MLP neurons of a small language model. Each row is named by its layer, matrix (up: input weights; down: output weights) and neuron, and shows model dimensions 16-111. Each number is 128 + 32 x the weight over its row's rms, rounded and kept within 0 to 255.
After each neuron's rows, "fires on" lists the tokens most often at its 100 highest values on Wikipedia text that the model never trained on; "fires after" lists the tokens most often just before its 100 highest values on Wikipedia text that the model never trained on. A number after a token or word is its count.

L6.up693 [110 184 106 102 127 104 191  97 142 152 114 151 129 182 166  72 137 115 109 168 126 133 111 119  97 132  75 134  54 127  98 133  77  75 112 124 131 159 146 141  86 102  98  76 106 156 150 117 167 114  71 164 138 115 107  24 116  78 130 170 159 149 140 163  65  81 119  73 183  90 112 120 192 131 154 140 155 114  88 127  97 110 113  79 137 163  80 180 109 164 103 112 133 179  47 126]
L6.down693 [132 110 153 103 110  78 138 128  93 128 103  98 172 164 139 142  96 183 169 107  89 143 152  97  83 151 134 145 153 107 119 100 124 152 105 104 129  93  89 118  83 121 147 172 132 142 177 100 144  87 179 156  39 145 119 137  65  96 182 108 121 150  86 122 148 183 131 133 152 133 129  75  93 122  76 121 112 120 114 162  97 113  99 165 150  96 152 133  24 154 245 130 146 187 204 146]
fires on: " |" 49, "°" 6, " km" 5
fires after: " " 26, " votes" 14, " |" 6, " (" 5, "out" 5, "°" 4

L7.up688 [120 104 149 158 111 100 110 146 163 132  94 140 106 144 136  78 133 133 140 122  77 159 143  95 103 127 118 115 127 130 135 100  90 100 143 126  77 137 118 182 150 150 103 145 103 126 171 176 137 142  97 128 197 143  99 150 110  65 170 113 105 151 113 163 119 102 168 133 158  87 101 122 100 152 155 138 165 139 123 118 150  88 170 129 169  76  87 150 157  80 180 153  98 118 151 124]
L7.down688 [112 114  94 182 124 176 111 101  98 133 139 172 134 101 130 128  87 124 120 150 146 173 123 150 124  95 130 143  95 128 138 133  76 156  69 171 121 151 157  74  79 133 152 117 165 132 101 154  96 121  98 150 137 160 150 162 133 139  64 108 151 126 107 143 169 173 120 116 170 134 146 164 168 156 160  63  93 181 173 115 109 180 104 138 174 201 164 141  97 164  68 155 147  96 103 169]
fires on: " |" 25, " %" 16, " −" 5, "ust" 4, " Notes" 4
fires after: " |" 38, " " 8, " S" 4

L6.up108 [138  77 141 108 100 114 151 169 139 151 180 113 172 168 164 139 171 107 109 119  78 116  98 114  91  91 135 148 159 124 135 154 154 132 113 163 148 164 179 111 157 154  75 141 144 123 110 146  89  49 102 171 155  92 100 105 125  99 145 130 105  77 145  80 152 143  78 175 132 178  85 117 133 154 188 108 153 148  90 145 114 107 100 192  66  80 135  83 123 124 174  93 154 142 108 131]
L6.down108 [ 96 168 158 121 106 130 109  73 174 150 186  66 148 108  98 117 140 112 170 148 132  92 125  70 165 147 150 118 132  94 122 108 107  96  80 146 180 149  88  85 126 129  94  83 110 167 143 110 117 140 108  90 131 121  60 135  98 166 143 146 149 116 161 174  71 171 130 146 137 148 109 147 131  93 166 122 149 152 120 160 154 183 115 176 176 139 143 118 124  89 136  94 112 123 191 115]
fires on: " |" 48, ";" 31
fires after: " 6" 15, " 5" 11, " 8" 10, ";" 10, " 7" 8, " L" 6

L5.up1020 [112 161 133  83 182 145 204 136  93 144 121  91 147 138 157  70 239 150 115 132 192 105 207  88  79 133 125 163 122 121 145 101  85 131 104 113  97 122 109 148 150 105 104 149 128 162 134  83  95  99  75 154 174 139 163 101 154 161 103 134  80 101 124 103 145 104 169 137  99 137 138 113 135 134 145 103 131 104  83 169 126 109 104  42  95 170 109 111 165  84 122 141  81 125 154 113]
L5.down1020 [209 122  72 112 154 149 154 127 142 131 117 130 145 140 152 129 106  84 146 113 134 133 132 118 160 177 133 149  68 142 185 119  54 116 135  63 112  89 105 137  73  97 124 173 132 151 126 113 146 103 112 169 148 123  97 104  82 168 160 100 155 100 114 106 132  85 121 128 137 173 140 160 135  98 124  89 118  84 156 142  81  80 169 165 186  94  98  80 107  78 133 114 142 130 149 131]
fires on: "|" 56, "==" 18, "===" 11, "=" 9, "==P" 4
fires after: "\n" 100

L6.up461 [161 168 129  91 165 113 184 116 190 144 151  90 125 170 171  69 139 134 165  66 114  99 128 110 120 174  79 151 126 156 143  53 154 119 115 139 132  94 186  83 191 116 127 134  87 130 186 101 131 113  83 127 156 139 104 142 127 120 141  87 111 131 122 119 120 153 128 178 157 164 133 182 106 164  97  67 145 121 132 124 150 118  81 127 114  83 105 142 137 132 145 123 172 190 108  98]
L6.down461 [121 158 143 125 146 124 114  82  94 132 124 110  93  79 136 137 105  82 141 116 107 161 112 109 171 143 104 181 173 130 151 132  70 110 104 115 142  66  91 110 117 185  95 114 147 110 162 140 137 132 149 113 176  86 166 151  81 106 169 214 154 140  95 138  66 151 123 161 137 127  87 153 156 120 123  83  83 132 122 104  95 159 111 149 163 129 193 210 177 156 122 109 147 161 137 104]
fires on: " |" 62, "ld" 5
fires after: " %" 18, " Votes" 17, " |" 10, " Apps" 8, " " 8, " P" 5

L3.up179 [142 121 121  89 135 146 178 110 140 148 132 134 153 135 172  92 132 133 134  79 154 151 139 138 101 163 134 149  95 127 169 133 127 138 117 108 151  82 115  74 146 103 195 139 111 147 106  80  71 104 143 139 158 161 154 125 140 113 105  79 102 143  65 170 142 138 110 141  91 126 106 146 173 109 132 119 128 133 124 140 127 179 104 119 161 185 122  76  59 181 136 164  88 212 154 116]
L3.down179 [124  83 104 127 123 144  98 122 164 151  67 195 153 159 140 145 154 131 164 162 153  97 163 147 137 137 134  92  95  36 141  65 135 100 120  77 121 110  88 165  85 101 164 150 164 155 170 132 141 175 109 145 163 138 121  70 129 143  97  98 112 136 143 147 102  87 173  53  97 146 147  90 129 141 144 162 108 104 136 161  99 140  74 125 158 152 104 130 136 121 113 133  71 195 109 132]
fires on: " 6" 17, " 5" 16, " 9" 14, " 7" 14, " 3" 14, " 4" 9
fires after: " |" 57, "|" 8, ";" 6

L6.up432 [123 101 129  86 176 111 131 145 164 166 187  66 162 100 122  84 182  82 116 147 134 166 159  60 126 127 102 128 120 134  75 115 134 123  77  97  77 132  98  90  99  91  95 140 131 148  67 168 138  63  59 215 100 104 139  53 215  81  99 141 121 134 156 123 145 117 170 127 110 111  80 128 103 112 183 114  98 109 146 100 142 127  96  70 123  83 172 100 133 135 159 127 105 188  90 152]
L6.down432 [157 121 175 158 107 145 169 121 131  91  70  83 144 142 153 135 154 130 134 101 127 167 117 127 113  71 194 106 106 129 147  77 130 102 137 130 128 151 154 106  94 132 119 172 125  91 161 155  81 136  92  85  92 165 125 132 124 128 159 120  57 122 100 140 154 127 106  98 113 134 124 101 123  75  95 138 107 186 130 119 145 141 187  90 115 105  90 167 107  94 139 126 132 116  58 144]
fires on: "\n" 28, "=" 22, " |" 18, " a" 10, "The" 5, "|" 5
fires after: "\n" 54, " is" 9, " =" 7, " place" 5

L5.up354 [123 157 185 128 167 133 109 133 154 140 158 109 172 162 143  64 135 106 120 136 122 119 124  45  99  81 101 149 132 160 199 134 184  69 147 101  65 113 124 158 162 138 128 130 149  92 125 136 116  67 126  97 125  55 202 113 142 152  95 140 127  87  82 135 139 116  73 174 155  75 137 135 111 182 111 152 102 180 115 140 125 101 134  44 133 162 118 165 116 108 120 174  57 112  97 143]
L5.down354 [184  83 135 115 136 181 120 172 142 152  99 122 119 128  73 131 145 116 130 129 122 153  42 145  35  96 127 127 108 164  99 161 142  93 130 170  93  86 156 129 161 111 146 159 143 128 103 131 193 197 129 138 109 145  76 174 134 161 106  94 148 115 131  85 185 123  86 147 177 217 133 102 112 165  93 180 162 125 168 156 156 125 126 152 155 146 114  55 111 180 125 128 202 118 125 105]
fires on: " —" 31, " had" 8, " he" 8, " Won" 6, "hen" 5
fires after: " |" 36, " who" 9, ";" 9, "," 5, " –" 5, "W" 4

L7.up417 [167 107 119 110 163 154 112  91 148 138 154  99 170 114 142 132 141  94  98 128 114 118  79  81 103 188 115 139 105 143  93  94  32 123 101 172 133  78 122 116 144 130 139 173 116 236 103 117 149 144  88 119 162  79 154 119 121 158 157 114 132  80 169 112 137 100 133 203 140 146 110 168 142 127 149 138 139 100 121 119 104 121 101  79 158 108 105 121  59 156 151 125 132 155 162 103]
L7.down417 [ 89  57 109  82 101 142 114 128 150 101  96 161 141  98 111 140 173 132 124 141 171 168  80 138 161  90  59 120 150 139 153  95 183 136 191 120 102 139 189  97 144 167 112 127 110 108 142 130 120 159 191 128  92 153 140 101 113 110  98 169 116 110 137  97 110 172 133  83  81 120 146  91  96 105 163 125 157 134 120 139 127  89 122 119 136 162 207 137 140 132 120 111 138 136 149 120]
fires on: " |" 60, "l" 8, "ug" 6, "le" 4
fires after: " %" 18, " Votes" 18, " a" 6, " Apps" 5, " Pos" 5, "th" 4

L6.up839 [153 101 120  99 137 127  82 117 122 137 173  96 206 103 144 127 158 152 166  87 114 108 121 129 124 118 121 142 112  84 157  99 113 100 163 117  90 139 166 127 153 178  84 141 124 102  93 165 108 110 105 142 152 126 129 122 181 143 172 108 101 130 102 133  90 119  95 164 181 145 112 141 147  66 159 115 142 123 107 198  94 153 154  74 120 115  93  97  70 108  85 162 170 161 103 112]
L6.down839 [ 87  95 179  71 148  91 131 144 142 126 129  94  69 124  85 119 131 128 142 115 142 134 101 142 113 139 188 113 138 161 175 138 104 128  91 177 159 140 172  91  90 153  87  83 122 159 112 158  92 141 114 113 184 131 116 146  87 124  97 106 127 152 114 136 128 120 133 145 160 132 126 187  73  87 117 129 106 137 160 144 178 144 140 128 172 170  77 149 100  89 121 152 183 153 123 101]
fires on: " |" 64, " r" 5
fires after: " |" 34, " " 30, " 6" 4, " 5" 4, " 7" 4

L5.up695 [136 195  76 120 171 104 166 108 148 133 164  96 194 144 150  96 178 137 102 152 148 144 122  73  93  98 123 156 121 193 162 125  92  88 153 187 178 120  89  95 132 143 113 188 143 142 115 168 101  68  84 112 143 113 196 106 143 159 110 141 151 114 161 137 165 147  69 206 137 131 129 109 180 159 186 110 169 166 137 154 129  66  81 120 162 159 150  84 104 151 100 159 155 141 103 105]
L5.down695 [154 106 167 152 158 150  99 127 126  96  67  86 131 114 125 144 132 121 184 149 137  93 208 139 143 121 167 168 147  82 112 162  83 146 113  91 159  83  94 120 142 165 151 154 156 115 140 111 161  75 112 135 138 103 116 192 121 127 147 103 117 156 104 170 152 146  73 143 115 161 154 137 123 156 142 116 116 154 134 138 100  82  92 157 112 209 117 143 152 155 123 118 172  83 110  95]
fires on: " |" 80, "as" 5
fires after: " " 70, " L" 6

L5.up844 [168  78 112 173 150 150  79 124 124 121 135 155 124 198 178 120 167 143  68  72 106 101 131 173 105 157 116 126 138  95 192 154 168 127 115  78 177  84 140 142 145 131 131 117  69 139 184 119 107 113 116 124 164 114 146 112 174 119 136 136  95 154 127  83 126 140 163  98 146 152 186 105  67 115  81 169 142 152 105 125 166 143 156 104 118 147 131 188  68 112 170 136 130 188 113 129]
L5.down844 [ 87  58 113 165 150  81  76 121  69 139 166 202 122 156 151 114 101 175 122 132 137 158 117 115 132 199 159 142  58 175 143 131  71 129 110 131 179 126  52 148 115  80 147 140 119 130 116 172 117 127 158 134 139 135 138 141 160 154  95 141 118 136 101  82 128  59 134 107 154 113  92 146 162  95 140 170  91  88 152 103  87 157 163 146 100 160 107 136 143 142 114 181 132 125  82 137]
fires on: "\n" 34, " Votes" 18, " 0" 5, " use" 4
fires after: " |" 43, " be" 10, " to" 5, " not" 4

L6.up897 [ 93 145  50  66 164 119 100 145 158 141 108 133 169 211 166  73 173  99 149 100 165 145 122 123 118 146  98  98 118 170 171 149 139  98 125 158 161 107 109 116 113 120 130 185 111 115 127 113 157 155  98 143 134 154 121 111 123 118 123 101 171 173 149 158 193  93 141 129 124 119 112 113  80 156 124  72 126 100 134 113 128 104  74 120 153 120 140 132 157 116 145 133 109 148 160  78]
L6.down897 [167  85 118 100 170 202 102 146 131 117 116 133 110 137 136 127 117 123 146 111 105  62 161 112 164 144 136 108 198  76 146 126 120  83  66 148 117 122 156 133 105 101  86 176 117 139 129 193 105 120 134 145 124 157 124 169 106 116 161 135  51 106 139 106 149 139 147 170 164 109  92  82 133 192 149  66 101 147 153 145 149  83 143 213 136 175 148 124  71 178 100 142 110  86 142  76]
fires on: " |" 66, "ced" 6, "s" 6
fires after: " " 20, " Party" 15, " Year" 10, " Result" 6, " No." 6, "." 4

L6.up205 [134  94 147 151 191  93 188 205 143 163 157 108 146 194  63 119 145 159 132  90 112 117 130  55 113 133 126 121 138 138 129  75 121  84 118 156 103 131 106 147 172 112  62 148 143 163 131 171 142 119 123  85 121 128 125 100 148 107 135 137 123 149 126 136 125  89 172 125 123  98 104 135 117 178 134  93  81 131  64 175  91 120  88 126 114 143 175 107 164 171 145 125 122 129 108  91]
L6.down205 [165 125  94 122 167 150  98 154 147 103  69 133 140 192 105 132  58  91 129 129 123  68 156 104 147 155 114 112 132 113 117 128 158 139 120 104 108  90  91 117 172 129 171 163 120 142 105 147 139 129 124 114 103  97  98 163  98 143 184  98 118  94 135  60 172 151 141 137 209 142 141 102  99 126  80  47 104  88 167 155  54  38 156 177 150 136 142 192 103 190 130 155 169 124 134  45]
fires on: "|" 49, " |" 29, " 1" 7, "-" 6, "°" 5
fires after: "\n" 55, " Party" 16, " |" 6, " Pos" 5

L9.up914 [148 136  87 163 171  76 107  72 115 138 194 125 209 181 151 125 119 124  96 128  88  82 146  63 113 114 110 213  95  97  94 135  74  74 114  79 146  84 143 121 163 150 121 183 111 137  64 129 120 186 128 142 131 113 166 122 157 105 147 108 127 190 175 124 137 116 121 105 103 181 155 135  96 156 103  82 143 120 118 138 115 165  83 118 134 106 158 224 111 129 110 105 125 134 105 123]
L9.down914 [ 98 157 131 123 130  88 120  37  90 107 167 154 114 132 139 157 136 126 114 100 214 153 102 122 166 149 112 141 124 152 136 123 110 171 118 152 143 112 140  98 142 168 121  72 142 188  93 155 137 142 160 110 133 130 111 158 138 148 120  94 116 142  89 110 119 106 113 114  91 157 110  90 140 148 114 157 122 139 150 184 145  77 131 129  99 120 127 155 136  55 164  85 122  44  79 148]
fires on: " R" 20, " W" 11, " G" 10, " L" 9, "unn" 6, " Pos" 5
fires after: " |" 37, "|" 10, " R" 7, " S" 6

L6.up226 [ 87 117 138 107 205  75 199 161 146 152 173  92 155 128 117  77 111 121 139  58 100 108 117  42 128 103 207 158 159 149 127 168 103 133 100 187 132 117 163 119 180 174 102 185 130 160 184 155 135  78  73 170 172  75 109 131 151 131 128 125 109 170 177 125 150  86 157 197  87 115 110 102 137 130  94 125 161 100  97 126 124 115  83 103 234 131 175 109 148 114 205 117 163 135  96 109]
L6.down226 [160 124 180 147 109 120 130 130 147 134  77 121 105 104 108 147 105 154  61 122 104 146 156 117 158 112 124  95 114 168 106  93  89 181 107 148 112 108 117 103 152 128 108 133 140 134 149 116  47 185 161 140 131 148 130 142 108 181 100 162 102 178 149  80 182 102 125 105 119 109 143 135 124 222 125 172 125  90 189 107 106 111 150 198 110 165 100 146 152  88 109 109  77 107  76  94]
fires on: " |" 54, " Silver" 5
fires after: " Votes" 18, " %" 16, " |" 8, "|" 8, " No." 7, " Pos" 5

L5.up292 [114 149 116  51 183 115 134 160 139 164 109 102 149  80 114  63 141 102  93  98 185 139 163  61  77 141 135 149 153 166 167 160 122 121 105 108  88  96 128  99 113 128 174 117 159 135 109 109  67  56  94  87 147 136 110  69 166 148 105 101  87 121 108 181 106 119 133 118  80 111 106  97 189 150 116  67  85 149 142 144 123 104 134  87  74 145  88  80 141 101 130 122 140 141 147  87]
L5.down292 [162  76 124  70 134 109 122 108 140 155 122 150 171 159 131 154 163  68 185  88 171 150 154 129 165 160 128 166 138  65 116 105 116  94  94 105 158 135 111 121 107 123 101 131 178 121 118 135 107 113  95 103 143  97 152 100 139 105 120 105 136  74 143  90 137  78 139 115 139 106 111 115 132 112 165 152 156  81 143 122  92 133 140 118 145 127 112 115  93 149 152 136  91 106 148  97]
fires on: "===" 30, "==" 30, " ===" 18, " ==" 10, "=" 6
fires after: "\n" 64, " History" 5

L6.up698 [137 158 112 128 109 117  96 122 116 146 132 126 108 189 154  81 136  58 124 139 169 125  89 131  69 174 101 208  82 130 125 116  60 171 135 150 119  45 152  75 133 146 110 156 125 169 114  64 103  75 115 164 161  96 133  97 172 103  48  98 112  94 131  94 158 159 141  96 151 108 166 105 134 157  83  95 109 125 140 125  93 199  88 146 156 171 125 102  78 120 177 177 119 152  82  64]
L6.down698 [140 169 138 121 158 138 122 128 129 159 124 121  99 128 131 105 159 131 131 121 154 122 114 126 129 130 140 166 113 121 132 141 104 129 131 133 126 106 127 111 126 125 130 131 136 164 138 127 115 113  98 142 129 132 116  99 154 127  53 111 118 131 119 103 129 161 121 107 136 111 110 130 116 164 134 141 108 111 139 135  95 135 115 137 134 149 114 124 108 115 139 141 130 140 101  58]
fires on: "\n" 51, " \"" 29
fires after: "." 36, "," 5, " that" 5, "s." 5, "a." 5

L7.up274 [ 81 117 130  49 143  89  79  95 133 132  94 145 178 217 119 127 171 166 122 116 173 111 148 167  79 122 143 165 138  91 163 115 157 142 181 134 145 136 222  76 134 184 114  93 124 179 101 128 101 138 108 158 139 104 114 104 136  93 102 166 108 141 113 137  88 133 147  90 117 107 129  89 135 134 101 113 141 138  83 106 125 155  96 134 158 109 137  70 163 130 148  91 143 110  99  93]
L7.down274 [115 117 155  92  29  99 173 123 171 122 136 191 109 124 155 117 131 103  80 151 134 134  82  96 147 181 151 125 127 142 120 152 131 150 109 107 170 169 158 102 109 133 155 150  95 152 167  89 112 103  90 107 101 163  85 109 123 189 154 123 100 154 101 178 157 157 115 152 129 159 122 133 145 144 128 120 153 106 113 108 155 161 140 176 140  51 109 106 187  85 115 123 117 112 113  98]
fires on: " " 84, "n" 4
fires after: "|" 66, " |" 8

L7.up595 [144 158 168  97 125 130 152  89 167 123 155 139 159 156 149  87 149 151  86 160 173 173 165 123 130 159 112  90 196 105 168 101 112 114 152 131 118 159 171  61 178 194 150 101 151 160 129  56  81 147  83 197 156 132 145 121 117 130 130  79 155 163 148 140 125  71 168 135 137 113 148  94 140 165 136 101 128 129 128 118 111 130  94  96 145 162 162  86 144  79 102 115 121 127  76 150]
L7.down595 [124 203 153 109 111 153 111 158 134 144 165 144  71  89  76 152  66 152 160 125 174  69 132  90 117 107 125  95 169 121 115 120 123  86  91 123 143 126 135 127 175  69  93 129 102 109 128 130 172 102 116 134 208 103 218  88 124 146 117 123 152 107 131 152 103 164 185 129 153 164 108  68  78 162 154 109 135 128 157  99 115 143 151 138 106 154 148 132 164 189 163  74 100 169 150  88]
fires on: " " 69, " e" 7, " that" 6, " 100" 4
fires after: " |" 48, "|" 22, ":" 4

L7.up913 [136 100 120  84 119 122 116 131 149 151 152 131 110 158 112 137  43 119  86 135  92 137 138 140 141  91 109 183 132 149 135  90 113 107 140 153 134 169 102  76 113 157 120 156 104 141  85 105 116 145  61 146  98 124 117 121 159 183 155 160 109 141 134 160 162 122 126 119 132 122 162  92 153 173 145 125 183 161 161  63  91 125  86 115 119 148 126 106 156 120 195 149 155 178 160 146]
L7.down913 [117 122 141  97 155  43 156 163 100 164 189 144  89  97 122 138 139  93 176 160 149 136  72 128 153 122 146 124  67 163  78  80 119 119  88 100 117 164  99 150 149  96 128 124 143 100  97  95 190 146 163  52 106 151 127 101 177 201 108 159 150 118 139 126 174  85 115 157 166 117 132 139 193 193 136 125 136 149 174 147 115 163 127 104 149  81 141 138 158 141 142 119 116 134  89 140]
fires on: " j" 18, " well" 16, "j" 13, " ill" 9, "ig" 5, "oub" 5
fires after: " d" 23, " as" 16, " a" 6, " D" 6, " ent" 4

L7.up569 [148  88 152  90 135 128 169 110 121  63 109  97 141 198 146 132 162  76 131 146 107 144 149 103 141  75 105 132 126 132 161 148 128 115 138 108 121 100 152 127  88  72 165  89 167 194 115 128  99  55  97 119 128  95 140  98 154 122  68 112 148 112 147 130 142  79 111 102 158 113 145 151 103 119 139  93 139 125 103 104 142  68 139 103 125 121  65 117 150 130 184 128 166 145 154 128]
L7.down569 [122 158 148 154 102 148 146 117 136  90 153  69 106 142 158 108  96 129  71  90  89 138 108 132 107  97 135  91 143 156 148  93 118 190 131 147 142 145 162 138 135  87 125 100 132  87 121 118 100 140 172 172 105 146 159 143 106  80 168  87 110 105 120 152 145 174 123 144 130 162  55 154 133 143 145  99 151 128 219  86 142 150 128 172 162 120 101 149  85  80 125 229 104 155 124  93]
fires on: " |" 46, "ing" 13, "e" 8, " and" 6, "f" 5, "." 4
fires after: " D" 12, " G" 10, " " 10, " W" 7, " g" 6, " L" 6

L6.up15 [117 143 151  84 143 139  96 178 167 142 137 134 140 205 164 100 117  79  59 151 129 147 105 128  95 129  88 153  72  69 143 123 157 234 139 159 132 139 159  64 135  90 184 166 131 164 112 100  66 104 127  86 146 104 137  76 184 133  67 124 105 148 137 119 150 101 154 107 172 165 151  76 124 151  61 103 136  90  76 146  49 118 102 150 175 128 125  87  75 123 171 144 106 119 123  87]
L6.down15 [125 154 158 146  97 156 128 130 110 147 144 124 105 133  96 100 135 128 125 132 117  94 119 106  98 162  89 166 117 118 125 124 122 147 151 132 157 118 140 113 103 140 152 158 119 168 139 126 143 137 141 122 180  94 133 119 134  79  57 116 119 135  92 109 122 158 125 109 152  85 121 137 118 130 126 138 108 115 140 113  90 161 133 123 110 131 118 110  55 137 120 197 160 120 139  85]
fires on: "\n" 71
fires after: "\n" 39, "==" 10, "." 7, " ==" 5

L5.up474 [111 114 110 139  92 120 105 140 185 163 187  75 138 111 114  19 121 122 168  80 129  98  60 101  81 210 151 164 124 116 164 154 161 139  69 165 149  99 134 102 157 132  84 133  89 160 127 146 140 138  62  85 144 120 107  70 179 116  85 113  74 130 128  40 141 154 155 164 125  95 117 144  53  91 164 137 108 137 101 114 126 110 119 135  77 117 135 137  59 124 156 137 195 181 119  75]
L5.down474 [153  85  72 117 182  86 128  96  92 181  93 138 108 127 153 110 158 171 136 139 111 141 169  60 181 115 146 156  84 177 108 129 139 120 139 121 173 105 149  66 142 115  89 144 108  96 133 141 121 151 133 160  77 175 125 106 176 140  97 174 142 107 145 159 100  85 106  87 138 135  95 149  87 144 104 121 126 127 149 173  97 158 135  89  97  66 130  63  95 116 170 127  67 110 124 125]
fires on: "\n" 58, " |" 11, ".6" 5, ".1" 4
fires after: " |" 45, " 0" 5

L6.up551 [ 69 202  75  58 122  85 159 113 173 148 108 129 179 140 149 106 172 111 121 138 176 128 160 131 112  87 113 165 113 123 133  91 134 152 110 106 129  49 196  84 174 118 119 124 172 177 114 100  98  87  76 136 149 152 145  53 166  91 118  92 148  97 121 130 177 119 134 120 114 144 144 144 164 169 154 145 172 177 137 143 172 134 109 130 200 131 124  66 156 119  65 161  98 154  85 137]
L6.down551 [113  99 117 148 180 152  93 149  95 124 153 135 164 136 166 161 114 150  76 178 127 130 157 143 111 176 155 134 116  75 113 168 105 123 131 156 186 126 124  73  83 165 108 115 128 133  86 119 123 154 128 130  96 129 100  79  71 137 139 138  89 116 162 131  94 181 124 139 161 163 121  71  82 128 109 108 169 104 117 145 108 105  94 121 159 105 112 159 104 130 148  69 126 155 102 115]
fires on: "The" 20, "A" 19, ":" 17, " |" 8, " A" 8
fires after: "\n" 40, "." 7, " " 5, "," 4, " There" 4

L3.up407 [121 174 135  77 167 145 125  79 120 151 103  99 132 204 181 119 126  75  95 106 149 115 158 110 108 104 149 160 100 101 125  79 111 129 127 189 101 115 145 124 106  84 193 105  60 157 141  93  38  64 118 173 160 112 152  94 172  97 126 124 146 123 109 154 138 130 150 115 139 146 170 126 145 134 145 100 185 115 143 133 139 176 165 111 175 222 107 115  71 167  91 165 132 155  58 115]
L3.down407 [ 92  70 149 154 122 145  95 123 130 189  99 160 146 117  98 145 146 128 154 169 145  35 161 130  99 197 166 121 159  46 104 111 169 153 120 112 144 164  51 190  91 109 138 124 103 143 144 101 176 125 106  89 151 132 128  67 125 144 157 155 104 157 158 136 149 102 152  82 112 114 171 115 138 122 148 190 106  65  52 144 134 164 111 134 126 142 105 119 174 131 112 125 129 146 133  90]
fires on: " 1" 33, " " 20, " 0" 15, " 5" 9, " 4" 6, "}" 4
fires after: " |" 50

L3.up404 [155 121 114  91 148 124 184 129 115 136 112 119 106 176 178 127 154 180 129 144 185 133 156 140 136 136 167 140 147 124 126 106  60 106 124  81  90 120 136  57  89  72  90 178 139 138  96  96 158 120 145 131 162 196 163 125 136 131  95 131 121 119 189 121  77  98 173 155  86 192 142 141 147 148 112  89  95 138 138 108 109  89 104 144 146 124 136 122 149  99 143  89  67  79 103  81]
L3.down404 [174  93  84 128 168 131 102 134 112 143 115 155  75 153 171 123  89 130 108 107 148 102 181 123 171 177 169 159 177 105 173  92 127  74 122 114  99  92 147 106 144  76 146 135  97 161 139 134 146  99 136 175 140 121 116 135 148 164 123 138 145 144 206 122  70 129 181 102 125 191 103 108 116 117 112  63 119  83 152 140 110 141 132 156  75 191  98 153 136 187 122 103  94  71 122 137]
fires on: " |" 59, "|" 41
fires after: "\n" 41, " Party" 10, " " 6

L5.up61 [ 81 153 135 125 151 104 119 133 111 125 133 143 142 135 145  99 108  69  93 142 126 114 107 143  58 133  95 130 134 140 183 176 110 136 137 129 132 138 111  90 121 119 175 111  77 163 126  91  91 123 111  68 145 138 171 111 143  76  91 167 156 163  93  77 141 125 152 107 111  89 115 119 111 116 163 161 152 129  99 146 205 136 171 134 129  89 131 137 125 141 203 157  82 119 146 125]
L5.down61 [185 121 124 102  78 117 156 129 138 134 142 181  96 134  81 119 166 146 124 150 131  85 112 105 102 108 110 124 147 146 152  71 175 154 104 114 158 187 128 106 152  98  90 147 125 150 125  88 143 255 102  69 141 137 106 175 114  62 110 112  89 178 102 119 120 130 159 152 130 156 190 102  89 177 102 139 146 165 146 116 141  87 147 203  91  91 121 137 104 109 138 126 183 150 102 160]
fires on: "===" 50, "ince" 8, "though" 8, "\n" 7, "hen" 6, "fore" 4
fires after: "\n" 65, "W" 6, " S" 5, " Al" 5, "S" 5

L9.up929 [132  56 106 115 162 130 136 171 125 125  96 150 155 125 146  99 170 143 114 128 112 163 164 139 138 194  95 138 113 126 171  83  86 133  39 167 136 110  82 187  94  79 112 144 116 157 105 126 119 114  97  98 161  83 168 101 129 143 172 152 142 142 107 163 164 128 139 113 127 178 127 179  88 161 134 166  77 154 128  83 127 110 153  90 121 146 168 121 138  82 160 219 129 173 128 115]
L9.down929 [193  91 116 103 109  90 128 122 118 106 172 161 135 115 153 136  57  63 148  91 170 146  57  80 114 112 150 148 161 145 136 140 137 147 129 130  89  95  88 146 160  99 155 107 104 143  90 127 101  81 112 182 136 161 126  93 139 103  97 139  95 139 167 175  79  90 151 114  90 127 148 122 186 171 198 133 155  61 139 111 193  99 128 136 130 144 118 102 125 149 109 123 119  75 150 175]
fires on: " |" 23, "ag" 15, " G" 6, " D" 5, " L" 5, " W" 5
fires after: " |" 26, "l" 7, " ro" 6, "ld" 5, " D" 5, "D" 5